Weights of a small transformer language model: 12 layers, a variant of Adam for these matrices.
MLP neurons of a small language model. Each row is named by its layer, matrix (up: input weights; down: output weights) and neuron, and shows model dimensions 64-255. Each number is 128 + 32 x the weight over its row's rms, rounded and kept within 0 to 255. Numbers have three digits each.
After each neuron's rows, "fires on" lists the tokens most often at its 100 highest values on Wikipedia text that the model never trained on; "fires after" lists the tokens most often just before its 100 highest values on Wikipedia text that the model never trained on.

L7.up309:169119084113133066093123140212134159121126139132081173078161114139112119144114145166171084114136176073174143130192165191102128152121165079114106105157153103112193138074107112140106095096111137108065106135129148174164126119081083127126113095093140123165087124104147157095139090142120075149152116034093119145150142133098174135132205118133167100136088162125078109135079117206126088172105109136096183123138158147141128113101179145089167097104089113142078176143134115143123139184176127089147117111092117132080040132103124135172097131099122119175150181191126176132131151129099123142
L7.down309:125136131160130129103125125119123143154095118113124111125145136084127117139100115130136144143115160134132120137164172153119125132176134114129076087126141114149121100126150170123146132120155153144128116106188106077108104122114141166129103162186133114118098127136136120172175129141133139075115126095111101151110115122175147138119109091172204118083120107134162123122145112084127155135096141128150179112089087117102164114132132110069145100112086138130096131141129124164128112151116136095113140129151142109164078117130133115255118060134157155098146094149131140129106080108166149137
fires on: "\n\n", "\n"
fires after: ".", " |", "\"", " |  |"

L4.up906:128125088150181110132111092129098109112105161085133217039160174187134133094228135149162104131113110132137151143119107174106157130141069121131167162119108123086183118159066176101108103066126095153110127128151147165129132207111158164150129124106154094114130086129058163137173130110167088114122101112156143081163103175114177119065142156125116105180071147147105104112117083134179130144085140174124145105093105137103116144104139115118111111132165104131117113169150125164155166155098111172159082109160123122116139094078119134093144057141140147126081150183170176165138114139093106111
L4.down906:124111147117110140198093132153144182109134069088179155163145150131132101108159141130112135091153127122140110182076098095202086131075082196163102180120084144054131138151113141135139123142043164131202144095097132129105109138114105170114107090152094188179185173150109127142112182133154197097166098142082120103106140102142109209105071069130144174148129133090131160122137139103118131136106134129164063079148137078146110081162141099127039070160074149146190156148076161140127103078124160139145126078110095104087125191155089129146122138152137146111123159138127116138117086165110201124
fires on: ".", "W", "\n\n", "| ", "\n"
fires after: "\n\n", ".", "\n", "|", "\""

L7.up413:185115115167095086119134116179095112092177126125113154116138086144129145094094141114146172122107169114123118106212149194134054151187131080081159113130098164159107150077133104138134085173168147118106091125150128122189104097093114143106097127158141135105132134152129150223127069078167088153096096078115104196145131154149116076087224126177135132093103104128178109157112080115114067144069156123112245059167139165113110128120156120100146054113100103093132132171142114155128130140147115079065124066151137103160073119125130147154132111087168101116135194130125169114110127117122121140
L7.down413:145076101101136109108132158167155087141113136140115116113157140104140148090155134123156105108117131154094167143152102147143105121131130121120142126117172128104176136124106138128120110111125239104137103112155137134139116114121115151095156118136106132137110126151134116090140117121103091126111131128138110116124119125128153133147119103135113132113127136164138155119127138126166141134102119138156143125147137129098158118138122122102131145158092148128144144110161165163109093121107105119168172136136124091148144117107133127255128127091120133115143138130112125148123124106125167131
fires on: "\n\n", "\n"
fires after: ".", " |", " |  |", "\""

L5.up962:104112120129111176103086086134167164160122181053171145099136141122141101128159179151146140115167118113089129178146119124177044146153079168102181126128088116120089167077176149156116038137100144093150137172127130154149139138114094138168149100117149162165125170104117171160084133095207090137116095145106067147138103092145153126161161219148155124136087126132072130149134152152104124128131123035094137131068155111076103082114144107078125101156094104169119126156161123100148105102119086108146183153173150129145078107129147158116089178136125097144106133126103147108133175142113117177
L5.down962:126095171169154113122129158103135118136145098118089073068135130186125159134078126134112114135189120158097135069132123133117129124132151136101032126094159133145119140106104176112150248127148134113083129094143115110118169078152115176127171162162164137123138147148162145111068203141091034129127148090134152168097144127117139117106134114143156102099156160123147090120122130168156167112162126161193161128169146131154202166131133167167134140100174148137139110067152109114140155135154141134120191101119131177093128126182088107159121065114120171101109115097123132145130093122139056087
fires on: "2", "1"
fires after: " (", "o (", "2", ", ", "a ("

L4.up25:171132108107116133146153089114086112130130154124133128068165146149130127132171108155117134179170197096094101130128142175082115102151069123111218177126136133140094094098138143114119085105159107068145134154154117139158026161168161141139105169099147108153104096101099142181169117102118119173140162084191104057145066135094151102077213157144128177089116146123101099155133135119091088104067203143082098103073163181073122096169174146124131131091151083119135175120118091132099118140141068122173095064150144083152121055128212079088134087106103110136068114128097156110161163155169159107
L4.down25:170117191165128105121125091105054164133148189154163139118129118124081122087146117120114148108100127122129161046095122085184082116102112114110163194154102025157141136175140083093159096085126065172112129150096182118137121099117108119127104098126141093179154081109135135152110141147151137160159133133140183101132127123099152096117140124156090155135126100068152147140165117123157146114132141119117121109182162138097140144140125153188132117191107173103140122107170189165085052106120095153088126149086113097122098094110119107062159081136103157131081181116166125141088175142177140112
fires on: " ", "===", "(", " Team", " Turn", "=="
fires after: "\n", "\n\n", "|", "-", "| No."

L4.up811:110131119158196085132121076129153143141119141136183144034123118134119133099189159112214128137139136077130113157122114167130145087123089116118151111120094153141134162088155127127147119054142134115125108154138159127089095185162189165140087157104133094126067110144105118206099109152097147135090120133130086103119095207142177113100109143111165131147127170124109128076078096146141100103103099130119103066099136143104108135157119153119142169129143172131137086171190104148103149175083151174172123099255144133156107086165145112108142077147101126070106167116124194125117105056158205104
L4.down811:197055158120153151155074096105161113176151085150121155157137117117151089153222158166138116102160119144105157118137127110089093153095128060103139176126099112135133087131087149120153140132059146084112121175134116051131173230099116131139125068112155155141187126079138134140122148164099131140167096102112114137134127105172119137112116077189131139142114107130145092204116082156158068143155167094166064127118143121139153100139110101137093123103138093101104200120152160089119108133111134123148185093090113121143114152160122115111078059119129169119097098129131054167147131087167191122
fires on: "2", "1", " | "
fires after: "| ", "In ", " the ", "1", "2", " In "

L7.up197:191098102144127088108181143182134133137146138152090118107184110108148090138086114161174105148090243137153127153151156150121077084107114120091146111124096116158099182116114039162150061098135156130097124176164176110131078086107118124145103075117162133132130091120149132149093079114101092165096130064111145166104122159164089100142125122129110131074114129143121108106137087154111041162134112145141172066195140117109139159131136133107168112112092112076138120092175107143109162163137111121090094099168158078142103129144179121151143063092185110202123174125095211139112131116119144142
L7.down197:148160165128133123140175130134118142103132107110125147112139142122114125121158120134153140103123090130163100141177106145160128132117130087149156109116156140110114075125143113103121178123141255119125131105136126140138136113119106165083142127135142154100116125140132102125120091152099122087127151137134087138058101090122147109140160153115126141112135116137172118137120106132101124125138156113150142143113139120128145126155112159092125137111130132121093123138141100143136142109122144092077080133110083145142117117113123147255139120120089177119131093133126130119139115114138140144
fires on: "\n", "\n\n"
fires after: " |", ".", " |  |", ")"

L6.up742:083107135094114113101061137142179177203132113168172146117178148124181122160165108111161117142092060104163111095090146147124141156161127113101129094084101157070136174124140096155132074079131125114140106125149185161083094114099113100128106117128099133098159076090120129084159113101081102129151174108077130157146087116166148123139189136191145165168096114140146139189104132099134073053135141136120087074114102136109077099084174144109110154152128115108121178187145141107152162107118132137106180142126155087109114084139078161122129143154200113168088124117090168142122172207117110119
L6.down742:145151074100134127113155133104142141115143129129181106133147169180163134110149123136124125160154148121128155164122110080117092141226112120102136100165132074182103092129147103155160086134131129177174101155127105097122150183093158141150136173090113197181152139162111123130051164185114104117100082096055151107122146186133130101091072146105145077128160105099142129126115161108147139148094129147108074191102164094207159156084148087109177138092125145097105086116082132083116113111147143095142139190110119123154138137050167109072129120162076107063167113160117110123138104193183088111
fires on: ",", "ist", "and"
fires after: "1", "2", "4", " cons", " exp", " ex"

L4.up267:135102046154138067179123127159144102159130128096114108084142129181142196145143106145106158088179148078117127103152127177054093101183108143125125123120167077097123184097164158120127126163134103101107108215100134150157103168125137121111184158098158164113115161113106108186107111149154083142140095088136127117192112216106111128118148175127115115132071192094094085130128113148137135103171103106048150115095118167087119136157190097117166114067139142117084117133195114126100134197085109123076116084189127153116143076129099160121135130149145110106037129124103149083112152114109151145
L4.down267:150189105127196131111094170115131143124124143149129088078105083081142105184159115106109124134125112131102095135123205070152172133106097185132147201074095154100121117144129192162125122142086183171118079092155033126150183108114156158111107142147162138123115093138180072137056156193078084092152117113114149108133101099122096137143078068091152143152139103058117093129097180041159192160114172166087114166124174118156098094148138157116140132174128115120058145149167186128110129141161156103132149153087122109137088120149114111066114130099126130116133103149135092138158129096127115088
fires on: "2", "1", "3", "0", "4", " | "
fires after: " | ", "| ", "- ", "; "

L7.up606:181109135143126092127110145213115124114113146166086182084163079082131164063120129137156148168165179077145088168154186204119123165159176099097128128123121163219147119129109142135107089097151124131099120194094121138169135080114155176104104111121141178160092096168144108124096070176076087155100106146103114163129151139111146115083154145142142115071042111155161174133130107173127132158142116152085166090153189149116085129120108158097168159121092131108066122131126099165098165119067199102101096121099137111168135117130173113158170127110148069124124134135074161092140131137156135131
L7.down606:119120124128140091071161108112159151195113139133078142090069125130105131121137105134110150102117145141148117084125123149135109109113136135138177071115145095131135153142135096134139124131111241119172148129115138132156113175126099108158137130135144116019139078096124158095142135127131122156186118154124115122097119140168141127144138123133143174129128152147126124114126106122145116140101115118117159101157057099092174133102131137128137127110154138113135112121137105094121123114161101139107114129156091091126116138087147164255139105119090093131102139160198107116108094091110157116
fires on: "\n", "\n\n"
fires after: ".", " |", "\"", ")", " |  |"

L3.up353:110101096136143153140129102109128097113097138049172157100136126095170118114144168128198112152165167154094055078131159153105105107179129088106151123084100146184136150129177169129113138103155141143133123128138139140101085195132181202105112103140141094045062084129039198149121131200126111125123116119121123119144142147183170117126185146116156085146117164182059109166139112118131106129106137154123123083094127152104112091119140126084136124119115088168133174153123126240124122152088134143126151039164116070089159069151130131130147025130144099174049100133144150132110123152160132140
L3.down353:100150140059099129119191158097097140088139150170079069180101149140110129140039076109103145125096115103116188115132144083122133152135161170122097133185179088092100128141129085142152149184091125128145129126192115125147110115077075099100136147187094103142198148145179088100124084068076164163107156162133150144150112138104097138142129149098108119108170076129127176090141136147157150097165099106129118186165103098190115190138075171123143154138125175109127107143146117012080102113173187087101152213083146174128136200108087155135091206082102114141172134138123103122153136124109096131
fires on: "\n", "\n\n", "|"
fires after: " |", "==", ".", "===", "\n"

L4.up343:139102084151164103172126153124117074172101124129147197064115214132070169135177148138091158109117127114090190113136120145133130165152073136161179116103084138112207135116089122114149110081134086137132149192089131172062137154101091154150132123090127109111127158120107108107109130090204083073123183142109103116153101163087154106122153147129139078164111166135095103096124158148177099118104110124120158155065135166103105225128153095136113144176141118140121134152196172143144149129109120164113113135209143144141135126126111138111095109149129117108074116124131157166074138118104193152
L4.down343:099096149097162113129084176174061122060113096095135103093192071155173106117168164172119084174102172190171079211117131109126098187171094134182123118123092129158120146121119144182113103118109131113109094054091137137111038133132132098168135134119144101094157083122128143115124139138127138135075047158102111139107170098124126118103096098133119071171125179134110145150108062138139143203147104138184105105067120144172136126182148166126101124152130111140105102151140148130153110130139178137112079110149091168171157139136139134162144120102117086069152107079191140154117044093133105143
fires on: "1", "2"
fires after: "| "

L7.up298:166110106124167094114117113167095136105149169091112165079139125101117104095115114131134130135121227105144107095187201191097116137180151103129172100131118160167128126045126112164111051096158118138102100188082109145181102162109088148123094103121144111155087084099104173194150074140134092138107114134117110173159105136141131074092146125148149100107078121143142113099127116191105080146123122135075193101119096145141088120080156136095165110076094106104096123138203101156168209147141130117103135090166102096142076123137170164152144116072142081200075159162124152115137153115142143194
L7.down298:180118121130154095101136146167107175118130115131100129170152116112127122132079071135152124108105139124131114112194152128154109147136162133134119082127100112189098128107171123182124089139144184151120094132148117089146135109120085165101141145146120144115102128107152148136155095163120082114128116112110143140126127140172161120153108133149153161083160164125122098125114073102118150132094149111119199159140094092115115149111102157104125109067090127117140134113162109136157152113151179132109123138133138106160095138160142123255166104070123133104146124152129095096136122074124134139
fires on: "\n\n", "\n"
fires after: ".", " |", " |  |", "\""

L7.up350:172130096139189094114084136145156190102177101168065133143181083153185094129073155123144145142048155123117111138149158154126129109132086098126133152140139126149111108073115124183132053105142131124148101109119151080195106166083116109106164175149109115064121106125129123130102110150140146175115046117094176160079156125151213155135151126189158143082056163132115167158107095130099171167055120109103205127130117123121114166156111159124141091118121103107122111118161126133103162139139122053103146067180095110176054082134126146138124121071109115139122181160128175115148128090116093110
L7.down350:154112149114111152115163138156096156166112160133160152069160134117105172139135114151124096090144105161121108116190091118120131116129145156122176113148154116135138167169124136097110144168116180160130097184138094158114170115127094092124076104073091179123111176147149121120098108089178073139140127109138103151149128099109091132151109151153132061115144135104108093110111154100144143140203126178170140132154150142130139144133119119119111149106101141142129164128099133144094148104170147133098109116116124112117170101095128141255141152086175106116156089143115083155103081168115064085
fires on: "\n\n"
fires after: ".", "\""

L3.up513:140116086144157151117089142114129132159052178042144129071136107144143142125135139152182127123157113124101090120157108110108108102177118133086182175120093121181113139084114132101178096148191148129098125143116123171160129231140127138124117084095187079103103116090080183144105117177131091140105101094115123074127168180145191158148168164142182115147159166150083102124147095146150129140132100127085118130168141177074085111130112128078145158112134105142083160126141128162126142135085134107143110153165131132066116089211129135143121057086120104174013094112133114105092105103124142150
L3.down513:122176136076110187102158118135082135116118101166083040189099100128158142144052098137140119116086127107108190116169125082144161162188156123132047093151175090093169131168145086114132179061117157156124119105167095118113144113094142147061122158186153059113095145098164124114121102104089160161076125098133155109170134129148070090134112147105129111113122114138122140082158140111112192121193126150154134201150144111093121120083094167124172176152149215119117115154157115065080121122207175113161110141168136159110125198079111127107109191126117125158186155085114128096145151067146089133
fires on: "\n"
fires after: ")", " |", "==", "===", " |  |", " =="

L6.up25:118128063109118150154153120129107084086146078104185124119088175167109087118096149092140148110102131133149092112098160157097120072179123124150210164122110154160066116155130154165119125139134112101153123128121154112118111179188141100144122135083157152134091091105157161160155128139107135140152151099137075146156077107090161145057123162090196127110162163151142155152081224181086083112079135091158167117092092098106130158120139166142094115101160075129057160183162149146112133140079119207162120117123122067154083092164132145125142124122150132175138106157137082126115123074150140139
L6.down25:221152133059133111146145117147124117056149103101073105134160098133131137117181144112113137148156039110062192190144096135172172085143132174118129104131151114133121120116161102117214154163122110111128095101076172119148138119061088144157103113105117115140118180104150060109162159107104112118114086173159127159151163149149129100133116069166069115128121110132095151145078131075167140158104192128159097086056163125139130104120109119133187141169083110136165102082089125153128149109150163121151121106200109138110175180140148138079144104133064199149167113116155125126146058120122151126
fires on: "an", "i", "os", "it", "ul", "ib"
fires after: " comp", " opp", "omp", " Comp", "2", " poss"

L7.up450:184152133117169149127139096126086160152151130111109096096187103093134148155073113141141192117114126159138109097222131162157134149134136093096150121108158072118146070137078176105106065113164099126143159155147136124174107180149115141179124124103182098089110100107144125178111097182115152179140113080137164155135144153159130162149137143125127128087097120148113140107078121170106098110130118067075179117154128108066060166137162176098173102136104146128117190098177059189080172176135214115114159078132128132196075085137128177148159051076102185161094156153124148153153096090147171124
L7.down450:125106179122140123111162175135134172124174136106112128106108138143148126095150121134131136093127144083088135147158152106094075104151087127084079142088106112144101131128159131144152080129164175155134167136113077120105207078139091125111119152127107169104130150137150116106123116108127112132151144086108087098089122132122146094100115166196115116107161126100108125175097106148120162146139141180122118153102061155162129193104160115077164128107089124118113089127155102088080109159123091181075118176163096144129160117162141130255144121171131141086107153118142103117102159101113114129
fires on: "\n\n", "\n"
fires after: ".", " |"

L3.up435:156098107138111159116109127114152114115091156034149183110113136104146082106121150139127086115172189159104099091152141118148123145168097077064156159070124129177124113124074189102141113099196150115136139142120133163165049255123150164140120121152163094077081105112057165134112159172130133142160135091139159144113166143117142134107181139119149114152133152152086114158147086132128094122130178148119132121142130140074128149122115155087131125108147121175155149091131137219139131133093100102098149066160138063127093049162104116165156048098155137155088113125160186119117139096073115149
L3.down435:085164096064162126127195146061107135088158133194148081145108104125129143160016079119162121134091141096137171171148143116107123126160153182140078095209158111103162128178162076122091160142085133167131137100202089100099137078134133102127116147202124126119176143135135116087110119108094136155072141167121122130121126113130105123152100137093131106085144118107126143106138155117126153107164086092154102150134100098146126152140120167131152148107141165121100097194169116084109131137181193149123079194127113190123137202138120157127068161120125142112181148094122093146096148130164133118
fires on: "\n", "\n\n", "|  |", "===", "In ", "=="
fires after: "\n", "\n\n", "==", "===", " ==", "."

L4.up586:103078116112164092148104116102102112105051110139123169072139169107152174084202131158143129156081119144140152117179137170090160112155121108125114131095108141134169177107125162150143129147117105179056156146122123192103181154105144162090092124114187089135096099107128117088107156078160097087107142138122086131151115189107100077098124124144092097138097173171120121090095169177170129127125107155099121115139063171165107165133079116108114143098135131083153084146175177162150197090094132144062115124184084171148168088056080144100140074139133084096090107144141189123125090136153095096
L4.down586:151124124128132119117110191189174096193142147081153074193167098140139087161110125107116163101124152124158153162099073108144107079167130093059143170127170096191071086162122123110135050113121119107173093152116127129142075178108103086114103109129142103066122130095112122134126065175163160150106156114100188096126165128119151140178169102147161185166162136104108112145103154140168167185079130112132174134115177118083113061144168155119147118161056120175079199103140081072093137178101193105123165123059137109096123147120110174063126168107174155131119133106105099086148169076145102168
fires on: "2", "1", "4", "5", "| "
fires after: "| ", "\n", "13", "."

L5.up888:088146122110116172140067121141111137155103150115172141142091099111147172162163138152138138108162139147107094103132148187083158115156136144083182121174113122181126128141120167143181108122117144141150136144137167153117138202135088148168118102096210155123112145084061173193119080075143139124088053069130074158143089146146180144047138147121079148141102116137057088093150124156175109141092138128104100118053113097076101147089140127092129150127140143066079094183141105095164102160127126113187176125168106144159144124131146129106108125116119127093035145093089180096118166147078134167
L5.down888:130082124154133168113125158117130213155148162118079116132111170145135141120128120120094100132108127120112148088165148070151139133071114172159095170090112125164143162088146131101156167175117112117038111175054106122125074159133097096113164127121125094140157091117111148131110136170091124192168129073123201106169090130158151125164116102165133137096089193163132155127116086162122175152131118113159144118228149088198106105110071149178131168174127085133118056079098147093135175087207157130115105134109144136146190124093167160129092155047133113185100090113159131089155107061104114096
fires on: "1", "2", "\"", "9"
fires after: " (", "1", "o ("

L5.up305:135116115118165103099165116103157092140132136093147126103145121098213185101157122117118170089162136177126102170148152093097125088145140171105183126110130127141122092149097167129159120162142123138122122128141098105122019104071060101100105122127079124127185113067098153197142092149142086188156177149154082121130139103105110164149226136139131155151150130130106126126130158139115130073076156112112200099119097110118122097135048145036083100117138178173161120094137108108119114127125160103116120133144124114089123110094087195116136136133122130208120138168118090124084202117104158146
L5.down305:070124156094104112137128128089180187171153127146086189114117142123118133128113132179112152106099194142118100102104091148181132130096116129145133132116078047074085189187110097126202141136084123101152135136095116167116129115183143063160111138053133181124122093119131146145106121142103154123166115119098155089109158077138100151145137163102105114128091202165167188142099097129169118141101122104093129122132180129110040176098179128171162113126103086056183100096126156109089140112172148165145170138127150108122110126151133126134129175096199154157103140160147139123096076114053102102
fires on: " The", "020", " he", "018", "005"
fires after: "2", "1", " in", " of"

L4.up795:094116104127126103178043065179071130123114131110143197134174087157148148146177162101096152096167129128120138134111076164121102145119114118140184100173120145120138151060185162143118114129107105064107120178115162089147118121139133150116125140119165111160115055157114120163159154083127196151180167135105099114149126110066169138072119121129116124135122094142176125126181087159118062124109093127138120063076129146134136103085147085076123090154181091078112137129125125161147084160073130129135076071155091108151103095132154132104127159133122108135072137132099121132117162145159166080
L4.down795:185140101111157154095121182094194119204123088132097076118107153097120079110113141161145120135155137129089097119149141111158082090093105083101158145080089140182147150107135129128114097134139157149144106084136098173163121142090109114144160102098138099109118187124111135147097135177163081128141082126124183129150116096179104159164109141105110149119130173089072095168118116145127180149099148121144182183174189103053104100153123145166118144160080132162123127128112132155085132189159106128152195172154144173133164113152067125155128080070121163100126123059124107158149079151137031151
fires on: "4", "1", "3", "12", "5"
fires after: " | ", ") | ", "; ", " ("

L4.up171:099132113137111082136155091123158070140176114140170146106160145145104123108154110119170137126177125115120096156125130112159100112168108094114172135084117160078100165134081144148157093089164118100162112127130157105091054200127153112156147118087164172163121130104106162180133090081111128138121095206081114162160061128150109145077153139167167106154059143086112089118063121150177101078107138144122113118083076131102093138128142102084115087133095124124118119161155095122161101166059146145160132131137133137064176046113217138120089096111137110195109133104140091131067151141130186143
L4.down171:104050178110129126189075222197125070165106127127112165138147101098235164067148103122098152136130117133109137123093122167133139167130123137166080049106120089093109207076172147140160068136092138087104179124134084157107147130133128141113122156127176162086151117081147150114134138116154144155122120104102097158127104127135193127125168130134112094084133093145151162119142151134221142175075101081081160123083180112146138159134147127124139120113074095140116125148127084128135095151097147143135171147116089131092112100136096145111184107151188113084063119139086170089093181143145099111
fires on: ".", ",", "\"", "p", "a", " inst"
fires after: "1", " (", "2", "3"

L3.up233:149123093143122150100089123142126155133101118029131161114120111121211127140143138133191118126129145087107080119148131132119102070152139103079165178126112144217084116134198184125126095143129143128139113134134124112164080189113130138117102101117153112073057133109052124148134149193157098157106118097132130070115151109193151143127180119139171106146142118130087092179119079128129099120090093133127115116163094172094104089146113175124147127097104101175139207126120095171128137150112137121112140068166106071089112096170154143136149000101094108166042132133142109090091126116168146128
L3.down233:081120140066114125163150126054085088100135149163056094186079169139084142140000127158129110104099115125079202097170156125100184142199176159144086079138132077105156132145130102103133174156105091132123179102161093132098139120075084119084113158161115075107198113138107127068149086077077167154134122165144128149157128111091068083108109173098126128120105141129122182086142120122126166146242138117089103170141136077138131186095101136109134178127157192125094103167135162068099149094164156128137145176110157170134126180113095132125089169111082084129175128096131119168099157136104085109
fires on: "\n\n", "===", "\n", "=="
fires after: ".", "\n\n", "===", "==", " ===", " =="

L4.up93:124166141141113112110161170128163133126138121142153108122144105171110124150084108101116121091149143125122101131102165126138132179136166141079128121176114091121108103105110097103151143161107102076178094153170208104151056140120131075124129141087095148122184125074120115171170116114125129116141174091152135150164100139116128176132145184144161104167185131085114142117118163111137078124111141144093108181126116127112134160159190162103118070122153124178098111115124112110114145150137116157128153111138139118148124150060141137084057100127135113200156141147136133133064204108131140169
L4.down93:131144181113076131090130173127112175117079098059175131153171134142137065119129156148133165162099134098146124154056101089181132211100146198116184128154155112179151095135068131135104120164070206105142108161138107109120157107145099088203084123088115163155141128157110078139111145116086162109130199143152135134122130061150096126124120160100127066146096062096139124124114148123160078140092167122155084173071135143198138101095158094143095067147190149156095132136114128115081159052108169167168097152134128133118157105107091161144096100079093157115090148122098087123137186121103110155
fires on: " | ", "2", "–", " |", "'"
fires after: "0", "2", "1", "–", "4", " | "

L4.up210:128156090108144151140072158153200147175103149087119120121106108099157142173133129102134107152179207081087105075131152105117104084164121141077171097117129172137171089102176213149164101086155117058117088124146121135212072117148145128124095135061111141106098186168101112177080138183111123124082145103170080124138119147143193089115172129104114102138117147103159086132128098127119136177125147156096128172125140164137123091162175109096161205109140108121089193085155134083145126179122084134139124105162101085125181096114163164099139120099120109149088099095097123133157123073142062108
L4.down210:143133122173148108141149137071108128164072076180113148130087133125124138213127099088170108180068159186139131176128142103112129121152122132171069124121133131166109159072212132131131110081124115109097125112142137100110158099056091140095111138224097142136130137142128103153053157108079111123122108146106145108191128142140096104109111147125124161149121141097128124146097169113157119099123197104132087143105121189131140157176093103075120171170143105146097132122147118105127135139154062124076116194171109124095156088134149097045111120156081103131081121107101088069148151038135104112
fires on: " ", "1", "===", "s |", " / ", " |"
fires after: "\n", "\n\n", " (born ", "- ", " App"

L4.up414:115138109101088193119052177127169159153065083079164162067163180136165064143151156135145132106197148167152105154147099158163130130124127132151237131156144114146131137086067075090100087102185145069167096152051133137097120087110101106135141130100130158144149132157116157139137117129166086143152069082106107117132169141123116037126229138147128083166067100166132109123116082134127074133141121150109125062121160122109092077174110068123153086137130117159104131105107176156144133139130172089155127125172126076117133083096170066125130101146126078180163145114155155102118146177110105129
L4.down414:175143102178128082130141069115122117139176139173129074171100142129154147131147122117077146204074146126083107184108141126132139140118116138124070106139092154105131136113255130130120113148145116178118155059168172069129123181108168134122093108192137078137090148138098168127075101111115172051128134131154175128150130150141139155160102179078198165105133142115158183116102182124130200077106143121147081127075128176137153154117138158123139181135115128109101155155117072093122098126107134117122075108167111106140150092120095155141136114127133138158171123077099106103096132119174222089
fires on: "/", "- G", ",", "G", " (C", " | G"
fires after: "\n", "2", "1", " f", "("

L5.up413:094112172138100095113156167155153156085149174187127172101141125094135135112102113160096107162068115127105119129127128082161118115174169088195082073115169088103188147073105104133144114093127139099133096146164139205105150083075124134099162126142121100129121227130141133145156122111102120129188115177100114124184141089128139097167154202127150120134127188044148102114106115172196137129186059165130111184189115151154088149071170090131104141130155081149167152166142112105118169123061103162124119110117104103109096146088117098097100088152184126177136132177076122088088180084108113095
L5.down413:140071134135107170168116064146114082168188156113104135143102127155107157165117107125141069132199146177139157037119092165107162096167190161127178156144152090080046179135135155152155204140104118087162179095087139081119094150141138140151146147022140164136161066102148129114124112116146069103076143127114133146129097148160114142130120090140045085114132157078110172099156081124146134128197202187115131068113147112086110124150055175134120127124102146134188132105074120135146098109119109154141099143124120102121164168110135129087154187094106121144121109121200165065188165138146166108
fires on: "in", "-", "el", "iss", "ill", "ell"
fires after: " G", " d", " D", " T", " B", "-D"

L7.up310:172124109122182143076134082168087131111131147140145138121174103096181128083108165125175120118076216157157153149161191179121083101152161112119158081109114158154126085120160067162138085145154153159095091153119107104182151115095121172108150102110093110106077131102139188141125098171113105174064150091142139118163156136161180082153176099116155146063104131098085084104123098165160055128149090163133195082165117144147119112120108137085126113114134099078152110182202126137166146114170138109142089102146121104144097117093154185141112095068133131102096195119115145150153124056136119130
L7.down310:169102102195125090113149134149109124133172140123150137117171107157154132142125103137169139132122115170119111129167139125130136132132129136143133088146132139164085141139133116149130140122113170144150131188163085113150123124106120161067115147147105122117112138142131100128100086105130124138127110139181139122095080180147109140108119151111126140073158097133177103147131046140082085111107157148131133150124091108167106137161136140076134111133121127143137161103154139133108104112115158126092109108147128118109146120126139150255162121133136131115154156150117136074092150090207167146
fires on: "\n", "\n\n"
fires after: ".", " |", " |  |", ")"